{"d_mlp": 2048, "activation": "relu", "norm": "layernorm", "parallel_block": false, "lr_mult_down": 1.5, "warmup_steps": 0, "steps": 8640}
MLP neurons of a small language model. Each row is named by its layer, matrix (down: output weights) and neuron, and shows model dimensions 192-319. Each number is 500 + 40 x the weight over its row's rms, rounded and kept within 0 to 999. Numbers have three digits each.
After each neuron's rows, "fires before" lists the tokens most often just after its 100 highest values on Wikipedia text that the model never trained on.

L5.down116:501549436489530472517510502473456445559473416555460478508498502526477462483484512560543570487471489532481467496463489467458531523479425502489465574469524471483508440552518511515522507461482500455461510475546487502479499617462459479478501503509494571496468495468563483542534505498471538491478577487557468478497484547451506405523430539518462482475449528531500478485496469424553529487454
fires before: "s", " October", "d"

L5.down344:436507523427528478555452503533575501533467449473532546558500447514508503540443523547477528482497421490560540475445477534486506554525524542487525523518427467496537499476473467546577491528504498538480566513506509519481566480466494405436533503456514566597573535493509513528498515523477501518504506547520544477476460516471451486535536519392506545443557422521501462520569509563454480567549
fires before: ":", "on", "s"

L5.down141:522522508553547459477482480462479455487420446467536482471464456453494512501489520482531517429535496471480463448520474536522399501474520469505456476511540529486464543515519479541520488501528547556527513486461515464482475513547528449533447478545494467536549535523473491561524478545520541517468530491509478521537520460456408419549535461507512448587510556500423523482457544557562423416486
fires before: ".", ",", " in", "'", " was", "ue"

L5.down107:503505612525556460536480416501482539532498430464495470477485474576524579496458475571558495475471423416530499500518510495533481515579551475449531570418437539462509495465506553477514492512455458544496506610496492448554530555496547502498519521503462468504456457522482498468451534487510484468491558492481431498495503482558524427477437560496496477542533500498408525432455466465510521498506
fires before: "%", "\n\n", " |", " The"

L5.down791:506504543470546484499582539461522470440553542533470454452520497530489461497499536533428517563493519487572570434443486461530462467450455435538540520449538463484495468505501518518493435505506475488525496491489519490471523547526520566486483514468517518500502536508530521477507466479411476503487536437504540483530462544554539515409502508490530459504445441492577439431525617398495530535476
fires before: " of"

L5.down245:504406477500376595491432512553497435483544468494512551409465523514515525455465537499437512483516569508528446484519486466552508468482477489528472503472481474463518534490456459528537418506405503558488492426562555490563483488455510472469516483475468488511563507528492534479542535447528465461530478488431496535480581490445491467478495454496491493473477513444487538540443585538484556447483
fires before: "="

L5.down488:484533498487554510547525450539506409502473530576489512470505487531488510471530498485580485454511481497558530445457501553484388459471482579477533462514481464485474443493514506528467497523503463523489508497524437499445531511528503535558391466464452473494548503534543493495568545459496525572465419534515507495490425514520467444479561511461538545509493456504515486487512529484518469422494
fires before: ".", "%", " \""

L5.down1930:475528503445507513474506462453610496549531475502459381450450515517467445445523467480462535561502507529538545455494428501515508485526529481472535474480481509477510516439468471491467471518527503498482540522528514497467562506533454516556567543526476494563474513400522468478499476481501524541495537595561490420479450459552496423482610474477513435545483504552481457531552532508603395499558
fires before: "="

L5.down246:567394490526464367483510460425541501481558451491550497485487454528466518472497473435534417563513461502458481515512470487521475544507484471493522585500524485555458456449480540460511460533455518524471520549520590502501509482551451480511481493427445516513512451557480483481483562552524496458521425619499503521463447540508567506493464546503496477506482484510495487480554535544509456520539
fires before: "-"

L5.down9:484542520503426551483503540493474496484465586479392597479478506504477523446530518510559573454577513447506468523503463532542539558521490445497501494488472537553454534541487449540515517509533467463472518588472518482458426416491492527484537436485523452451475426502459502458540454512459466568484523554526545506489465480491554420497460511481493433524501484560483462468504454564579507535442
fires before: "=", "\n", "\n\n"

L5.down1854:529526533545569529477555477492527474541436510418491460506492499481520476484417510482449531453490542524445513524510574479469554524457559493463520489538481503538501551478565487560467481530545465523564588460488479472558524459479449418537442440482529503467546491506522424508401563562548514392482543537464500428481490450530457419473547503518524532532521439438493534514543394451488519506471
fires before: " to", " with"

L5.down1981:527476520571556504440541518467490498445515503482527492469504490465553529461450453521527524479524557484513526482479505557527519448519467536477467506463553495626497533511517409480440517512507509559503512471531414494510564503495478447482454456474459444519450507529522523540533516589540409521479489594490485481550477550473546473427420481536525435515499503548532499565551520549495517526459
fires before: "\n", ":", " |", " /", "\n\n", "ical"

L5.down646:406496455493493523438535504534590506525528503532506489493514486506518497474548468486441511513518476406517514519449527558489499510516589507492518555505496483477578553484479495558462581455490515519476514524485464530470546431547455525514455512485490439555519483448530483490489536519534456542536549560543482476474525568529554524472504548524429502448451523551492564512488473470514484464521
fires before: "\n", " of", " as", "\n\n", " ="

L5.down1414:399480529503509497512396491477508528493531487572481477501473532506480468463433508450457493566536430497550502517507570509468428487442432521430488530536511479476485482491497483461531534408546513475560543410455454486440498496455493515495519519504426519437549549521474448480529552461474486540511553472563515486513509470480520418528508520458451424464503527505472443494489465513494519512510
fires before: "s", "ed", "ing", "The", "es"

L5.down1080:476552447569418564447528459483562555546505534460513534431462446558463513473493532503468580550507577501549489488494513490485481522514581475529486512550448511422483494521463484486434519457522474441492591421523511541500455476469477516523523537558510471519519466495501508468617493478466406416505494522471518416548456497435460498462533448570506521499460555520522561488412542528482517461506
fires before: " to", " a", " the", " that", " as"

L5.down677:515603542452438485514411453526471479507399552440525470584495527497507515501467425491501505456513446498452519505485517514587572594515462518500518474447555466394509425546451538436507570541562555461445473508528540505486471561473466465461487579430557488473499481476450526545536535493429507564546470520482483498483448463522455460498416490534505495465518505491488505414464506493494450615507
fires before: "=", ".", " the"

L5.down1542:579516519445475400412524479486506554501478574513498460440511453555501510531515482526431504521482495538570486545526543583459505449550515463406567490502500571500564497516398536472516445522435472517492449514553500511471502489521450571477417600532529530530508500414529494608494427442493583468586501466460514518482517440550551467515478541474444548507449545506410532549503409486519547528466
fires before: "|"

L5.down1261:502485466562549453520486500523548448500528497392482477528433510469533521471642456519498555515508465569496457463439526544513463523464449466495503513519628526469513493505537497455483481548444483471397537532529584518581498482521464484480542491499508494541529467451473518537559458496448519537497531486566452505458481356467526440460529515426527495470467547511479578507506488567490499509502
fires before: "=", "\n\n", "\n"

L5.down1997:449610554480463489460458506548524486515524567464549513532541386537542532472502517524520530420448472541444505530505533489506548446494467501568516550579525467495499488413500542451486439503508513505525459469502485504516476585529482566506533556466462522470478510551468504461490474436464451516585525580511598537462496505412521521466493559543504461502497545507494482514481513447518463496480
fires before: "-", "|"

L5.down1143:467457460507489549520490550486507550581439460545436493450448464489503547581488486497513570513599471540456499456549491505519459488498434518454495515479455488436531477506476497467475551497523438511454503498500499462467485504548461525448495491477496503534496465576431468543504467449495572512479450476562551536470465463445469563524483560493427524544572430504434516473543506511516552469517
fires before: "|", "2"

L5.down1063:535446484507543481573410580549508506524448439470501499513499444539493485442454540531501528406504483488482542516588511439493474467474482562461462489536448462523495487493479468559490492518483534495436441457494522530404575493476501512484440453473502426465500468397449428479469434493479442514587508487538541443523486432494490445561452509498496501498499537519502561476465510512516499504411
fires before: "=", "\n", "\n\n"

L5.down1892:577566512545509472422537503472489498496502483464476542537474498510513506508434586544514503442470565465529472545519475500482416554516443499523487518537470485472503566531462561481482548493507504523427527464502418542578488453562542530492418515492428498521533496503514488556471418505564507480464485451395524512435510522554494503490544452483586573437442517521519475537538533509545506482476
fires before: ",", " the"

L5.down110:483464504549492479390392449519457480525528602493483438533473502564470515448510522548513520467522496471522510504511511539505559611490502480476548487497490495479460459529466465430545475568481513494500442460475380526438503567533528503555467490449554506464445468502539482518426568526513502526554527447443508520540486524481500488464469502459446553465498516565498466463477518501517451499487
fires before: "="